{"n_head": 4, "attn_scale": 0.125, "warmup_steps": 200, "batch_tokens": [65536, 131072, 196608], "seq_len": 1024, "steps": 4600}
MLP neurons of a small language model. Each row is named by its layer, matrix (gate and up: input weights; down: output weights) and neuron, and shows model dimensions 48-143. Each number is 128 + 32 x the weight over its row's rms, rounded and kept within 0 to 255. Numbers have three digits each. A neuron's up and down rows have the sign that makes its largest values positive.
A block is one neuron, or neurons of one layer that tend to fire together. After each block is what it responds to, as a language model described it from the Wikipedia text at the highest values.

L4.gate193:125128146108177091131125061106108119153109084170155105122166173133148152135100078105139156075150110123086160136121152154117165128132182163173097110174114138084114136129219122128118150116131119089119176141107145086208182109140162111145143084107108169112116080096130141107203062131183104130
L4.up193:112112096095140061132146149093115137134112102228167109102135099171102130129110124055089149062154133105102188132135187078145170114101088161136138105117096139123131114150107139098137142087112160106104191140180108135133165143127165130135108111090062170102119115087104103093138108156149109156
L4.down193:094100106154113113135143104110093102132154114136085134140126124142146131161116080125143156129155116078071120090112140173096136167144139111140075168122164093109182162136124166134063163116169165037106086078153203135120181094174156144137133126088115173106157069164199136112093107128212048226
L4.gate480:181138154105191141151118067138120081157130120145105068143128095085121100154081116148094170077139138145088157095153145148122124166112131163102079115156091111183123118073159172095124064056135103133114112100164179113132074148149119062135113158074120095136117180152125136117144140159128090080
L4.up480:177117088064148129101102059133105142142110085111078163154164142141131175145188081150194177147080108161121154153094142131138176100111115123137183119150100138073105156198095111164143124105172167139080136165123126128144170116131151130117150136108097130154056168171084147205155150151165107119
L4.down480:154146062115183075126158088110136184153117116095112133147122108141166193138133130119146106130127086104138141124125087126139103157139115139145118150135086192054125126150062139113140106109109077168146128105138220147125198106085126124145074132104093176179092203100087150134169139096172135158
L4.gate513:112158173090179143091136128084150164166181136157086153200110154146119128130165138128123139079091088109099119121148138112143140130092143102055172121140124082110117152149086189193097174046136086124130109094124117099166114142198121082157077133049112133090143099062199103175100116130128114142
L4.up513:108136090119159118148101156118144140157113115099124150179066067122160117087118158090128138093093074098103141148151112117117217117158117169169127131143166152172125086133166147153102162104155122170122058117150125076092121136129145179214102117075133126165131132148122105131095118098184136036
L4.down513:103071111082163095133148154131107142173110122126177164105099104147100067138146082086171155119074109108136115148208121150094123157152153154153057115157119129145126100104127115077131154055114074130010175092164150125140138134168162099197152177142103113152116139172157174069131173177125135103
L4.gate712:192157073125148128143097106156108125113077093124106141129154064096129110096168128081091125127144101136142166127108101103126153149156111133154100114065110160090083164159210100113083087095106162100122120086080128086093102114152134110113173174127146101061130143129163159158109129144144137141
L4.up712:112147151153095178168096094142139098073091108090106139196093102103073106141127137130167152073094058088098177153100072140165140149131157145200142096104083116136153174115140170081101096135136086120131100169139126113178085139141104107171139212112079151087091129124160109092132184128157101119
L4.down712:127092122096134105200147119073130051133101084110162245125184124095088097149147143134152082140160162096116094171152126137102159090189139224104124107156129119122102143151143128137105083105115066143093114093122114132188077162104105110117118165181151104114161177099166119092140116100115138193
Responds to: Opening quotation marks

L2.gate314:126134173157174167151148154157160104083134094188164099017167167114125108139165122113132144199109109098103190081115131114082161074121144074074155096155130161148088146089116160154157100198152147154215165098114108140079178073118133144150121123156093100110109165104133088153089156149134111165
L2.up314:130132086138091165179176116125079179112145104141096183201094121119083124107137095119094113074056145134140172132158102144167108109102112087110089225119099108164141141076129114069119114092118099146093132067124098227160008137100084105132174157137158121137129088145128150124116133145153089106
L2.down314:107163099103067193149126112155154112140177166175069168098144136166122204092120134110129114089110148166149144140118109088158170173102150114138068146133129121203142125120161184146141098150119119155115092103125158152116086096089138125087172064104158107109139124046101130171091149222128114141
L2.gate583:109118138147185110141131158114111176124081126178153081089154111080088152177115106074131141114086182118115146070073095144136158140132095122099159176118156162141119113180079141154144159145146151181170194162148118129111157116144140128095149145113173103101116097143139116089080182130182076150
L2.up583:130093131089131085169141111118100155114083128169156090146090080094115115145163151115164107153112159150173113117137129103117106167150080132095105130180071135156124168073120073139117137141135080139107106070102096157074067168128129060140108128102108167125124166198086151107186102140123140109
L2.down583:123141032181120111123165172077158075149195136101107111156154149162148137145096116126059134139110128122139143129102099174119138098116082066154128073057114185096129131029106159133093112170088174121105069099114166157129121145060118150171143107133144129125161102089078125141043181151091118103
L2.gate592:116103110108138096143152147130116129074100105200164037080096103137121186126165084127161143124078225142063138179109131134171114084125165139164142029087166163192087118139151128107175129153142123115152117083148096167085160120148151110197138153113116173081125130140183093148131129133107119123
L2.up592:141117143140134117164148085128155122158130111126159130135091131153131153162126120113155088073178138125164110110150162107155098122120159140154123118149114164125061129107129142115094108148126100118114080168129150175114143111039135112110195144136124199164149162152107120143125156120171118124
L2.down592:101170122133131107154162136094133080135150121182114156150130135085152178098139138148139105167128105114084117149178153113082122124130070142128113187147090170073105124131141197186120151077083189144186135093184109176145140140118109107168124140081112127157165135094114096125100173118114130148
L2.gate760:120134193080116137194180109154147174138150130144132138142114202063093210112119141155118119094099149112163191160127155169135100072110173103119142079177139157085061165117091127125113132187124135121181090154105093155147153117142098182090112132162160121119141112093097106085116161115123110172
L2.up760:079154146082139132180172136155148110161137133153147096195137085084084181097130163179076134183035147102118096101137138195159080195135153114101163000172126175155084115154074160158145148146115084100124136132144101138152092110135151156105170178157139160108106111115154116132113115097094160166
L2.down760:078130124036143130203196143100163121140119137162138102105105116085070186123115124162066123160081102120140144141112105222166124119081106147157170091121088131120108088099088170122093123165113099085176125172119090157114094092119141128059123152197142105140115123089141120088123173158064137136
Responds to: Line break after list blocks

L4.gate0:172100147163060148151161118122070171123162110122063100059120087080128142151146097104120088160156144075124114107114160114188146133127106088128116098139151106159089169094209138169118118068149167115169079108130168147131140122076140151181111188200143128123149155138189095122147081099099156162
L4.up0:158111190110108169100119150115112118126063052068150134090122158075071204159090151091077128155118141127160117102093112162092150131161107143121107114135096190138140078162128133162124144116111099140186166140162155145139124157149086136145108124171149104122113161099155134161151181120121167119
L4.down0:126167120173128100163067107152081093137134166166155133073127155104120133176141142116119096159174119106062072118080093155111122178091150161141089142151107120131117092116159149184132140077183116120196135166059139089141098186164117136086151111119153147159140165110090134134111202169161142154
L4.gate4:162087099098138113195115166120113094128094123129104098145151103193147113129150102151036139178159122121112227143164137167136121106149099129124145072139104105072161118073182048088087086128128188105131133113119128177091105176103091141157214123089079130145084164091075148171127131100064173081
L4.up4:173096132122077077090162124120119134114126129119118176057123123104131126121078110187125132130143156148158104116128105108147089108136091145151165100157087130146086132150158139166126053141110121173152080124140132136137118130146141130152153186111150119085096144116116114135093168095159202113
L4.down4:178142156125096129126144134065107129162102199121161106123107128196144136074124134133180116128161140091053156161126142203093124108089145158122211120139100125165160107143103162182153174144124125119113093179137172145081118144165145121072092055130192095130153063142101149142139131154054096162
L4.gate274:196110137102100125111125078087171156131080161135109154191150106106103131119099095063100160119143129159120137089140102111122073110161096125122184057146152130132129171166113151103085159146136131167114143191099108137076172154096086121122128127150167127139120078163135182155058135102146074186
L4.up274:143163126120097075140140115137130101192139121120126128131166142100116124093075134128080136169093129135172170081089122175122105121194091132170157141127125087137134072150114151123116105097184149093077132167092150112106109101061149082116122187142135122092056143169150171200180124194134107087
L4.down274:173135153177127075140120142147142111093146176154056095116154139111142113138094121156050123204112140119100129179093115084125144100127132111150153137178090140078138155142143079125212103156051196164172152074087065172158085136113146119137118131130096091169140058155173097068082118108208143155
L4.gate326:099091112128137035108156110108141162102154117091070137141156132069108158151084090095079182138152101079113072141095111096187121144051111134147074147074117164133121172096127112164104088140116152116145178170149114157133119136123140113115116091110108118131119125115151118144139102086104133093
L4.up326:152118167096091067160191158119115087184119112176162159093143123187100168119183157138134102085134103122073209106163160137170115077159128160151151099089136093145099132135096182142149166036106164126077179116096120167116140187136175100134168121076113197099156061082168098132169091165097142088
L4.down326:163144105065161145149168097107088138141082113131123145105119080194151098061143120152120189127098179184150156101108099186150081105138102131091135143096111087127195053187132104133148140142134116130108110120102092117103151161104157086160157179167158153128141153105129108127188150163124104124
Responds to: Time-span start markers

L2.gate163:174142151112118130101096135115124111134069105111083129049119179129210098104185097080126170114080140184200192110118118157088074101081139120113121130131119149154136057173165132200157161097185097183121193078153128091128142101122103077071154135152069135106102050114112169085100120108093106154
L2.up163:142105116136141181147111108149120143145133046114163087147087156098148200110098109136150142157087075071109155068167206067082098111052129128106076101107118131078108164156113188092102123122105134105087142145087108165123041097153144139181166157088156133145147114148097139094136119082139118083
L2.down163:074128138106126138126167130135126092107109151146097139127143110081167154156098136050079153077125137117150098181075090074126140119110119113187130098139176109114126107057186107152126128121158185133100096106123120113157145147110097135088174143138111109106123072171166123102105082150124115112
L2.gate507:115154155191146151139100125164108048079144100129131122148109068144131164159113130111149130133164103176153106120138140116087069167117092097076116184121127130111134164125122099210179082132161142116142110115140070077077110130162091158120103189092083122115174134141132126122083170134157085112
L2.up507:166088125103068120110116113143084113088156146114159201082126130155124136161169153106144119079159160112121153105166170154181154158152129141175147094174137165069113140133109169155060112153153088099185185068118078148201129151128167124107161166135161103085125129135096180160149152131110120137
L2.down507:178074161170082103125145125164140111141172095113140123159142142091167122108075144175107163153142175062106100143147152097152124153134163144113134096216099104135195139111149192134078188122114051140153149136099178138161104196121136163105148140166137129175093106188102148162139151137098191150
L2.gate518:154116111185115160095118146111150100165147136113069110158184107119149163063155116128122139130120137105064084155204103153104062094138109130093080078146198158143070180152167113144103113143133082064144204086150135197136079092170116081091102098194101164150135152075105150143127107092141149105
L2.up518:114145164165139052124133071087162071214097147151048112123139063084080133149104167117137135117173131103147097139175087112141082068151112080108147120120125162143169141137131118156043064112146119146167152073065064190129179113160112124136132074077125152115085065125177226121119172137163094166
L2.down518:103079159156157180102169103149196100075084120137105126146078095084119124109115163157174130149103115132171140157116154058146083132112125107080156087131101154111138151112119117138086198150122080141137066132168169157148188190162142101102131094170131118101121079151159148086144149111071147160
L2.gate672:120165170156144153095090187109136156173105134192147105141138145192134158117128127170083103108109066125101158167114179156134115147156104145104082103153114120049128171140126123145126108154106131087128100105155050130128104164087136076082190172024143097145112133110111153087098181092216107127
L2.up672:122148118110089138077065122148115105167131104118151197132177102173119137091065107148158142111125147083076162171080150081133114059115027189064127122127130180098105130143126105160151117166127074091154109117107135160157159174165106129191104139136108130174110161091135091117098144139089108040
L2.down672:139102198225141125099034130077121132110128135124122122150147119125118151115146105115106141151153151093144061123128152077143111140130137109120182173135160137152134143171096071122152142053089124099198201105108152136185096135130191142129220102118087136118153114122052120114108119096065118175
Responds to: Year-range dashes; mid-word fragments

L2.gate229:120129116189160093118092130155136132165129088117140195116101149193159092177138097149057148127104111140109142186134129191116144099183141115117151102094130085130167118089121149178155116130097167114158123146187133153139151106135134204212123093089136160123104127148171172109193102080137172134
L2.up229:123100111186133184110138092074144127080120057135158129123122117129121137143127146128128108166140108153124160142106112130079147131100095132148164133152086138141128124123101147130132106065129184076123078152102104161157107100158141145128079102091078114185183071092104063144137086156117148108
L2.down229:078150133180180091171127132084156139106087075133119165133173117173113144142096187110081111136097083137105194140129145110114078134117131116154124076115067102103102161124129142111127085114177176082149116108101115116153140099108146124132118111125117110125157115114190168120194143168156168109
L2.gate346:164151102191092130078075092178106131133104099083125157117178106147168106159118046087135134127124126170134119125173161108153121058165149176073124094143140067139181117121144100115116157111109137131163125144136131124118162112136060119133154129119120091139066164096103129105103129133114175208
L2.up346:101095094070158106135127072144149116174139171146102113120120158166152144134118089139101119100154141137112095197132172135182105107186110111154122082142131158133128121135145106108143127137103102128124206161108120150089076128165150141104081130107093136148166179124099125135125167048053095120
L2.down346:104103127023134118112166156108140113137122068137125115145082157113092093084093157143133114071176112109130145095081147101156146240152095115167149144127176143096111121127135173093147084148156139085156129106110147086147156166169120120130159087161121188153158144123107160163126135096109166122
L2.gate415:144140179161172056073116122080111103166172113105131100102141100151146174191117134117118116146087123192154137169142153135095165105113200155110157144181128136070100136133126141097121150156120076114149100166100162100168172143177103104166181099081147138170090087117160155109108060095164184142
L2.up415:130106089109133225123155162143158125112171100113126170135128115130121126130133102117127147140122124132111166127170114086177175128160152079140105229174134105137132124180082068200123105159106065186125056157128116133124103118165085161140092121148130056164166094099086089128171123170154130075
L2.down415:078085131194132109147189126066084092146140073105124203156118086104114133124153151161113113118057135159088153107154132144060131081128100108152093108164143099127138086179171117108136071126110087103121108099162105127091199160104100096129126160091138118173086142136050187179168077162134183129
L2.gate540:148159111146146095117145140166120074112106136082104105091138121165126083144124154128152145110079176138114117087179116176141086177125138148131137141082165080148132148098151174169156103130166144107121151135095122091139148126141137130125097150147127134127123077119136127086166174188083127116
L2.up540:160163131109097146166129162191142128125132090161067116153141101135128089126075111098180127146122136139094118145138107155117148105138045137108193180172137152167158134119179172130102176121159126132025184163143141115169098143106132158159132085100145068086179178133087167075136095110066107102
L2.down540:171055151138061141124128080080063109057168106120166145103138143126135153117117168166145176182165073133127085090125081117101179091102094144087100118147098119171122120199127129112152141149132107165142088120134196137141096111126139063132151133168110095120110162126098164163166183122095184180
Responds to: Opening quote marks

L3.gate806:135132139130141153121184131088113160103053187092074112151137126140119149172066085092127168125139210145102128171114080199020106101091129194108122096052081147060124151104181209100124120177124119190116103148203159104209071138109152114130123153106146119067122097122125150150127163120126077130
L3.up806:113100113122188137158126080127100178130070149132127128068096122157099146175070089098134108095047154103185105129087148151114121126104137151126087088189075159119147136133123179175113149129187082157135096106176122090160137067150137075093147162116121133132123103120181086101145181102135154209
L3.down806:137136130156106122102168136140125164142102131097116105107120237141077111129128082155090138122066181134113173135124094188149105151083080122149116058136085132098149116167124185133124148146066113128122086145121148088157126100163107161106109098157157106162125091077113110130108150156105132117
Responds to: Structure breaks after tables/lists

L3.gate581:123115128131111150119170091117130128135161107135139173108160095180128199143221097115115162134062117091148146166143161138076112098133144130151093145137069151091150166135149169094145133109109158166154113156133111171165170112117102164184106052153076141195137135103126074113134139134166095121
L3.up581:130184101139173148209121062091136121147151095131142090156158167183120120147141143088091103152149124115107166190185129113047113185151162177182093132099108086102184133112139112146129096111081133138147095121155169141154168140130119100165093090158097067107100097086035108122136119092106121078
L3.down581:145068131132137085128149084102148144153068079123139149121162116150110136147122149170072108133089136086130096141106139060102112160146181167128140145109113153116157129120131139130090112115083136153176150139138143168200171167130101102151129074102123143143147149071198088120135100153166099169
Responds to: Segment-opening boundary tokens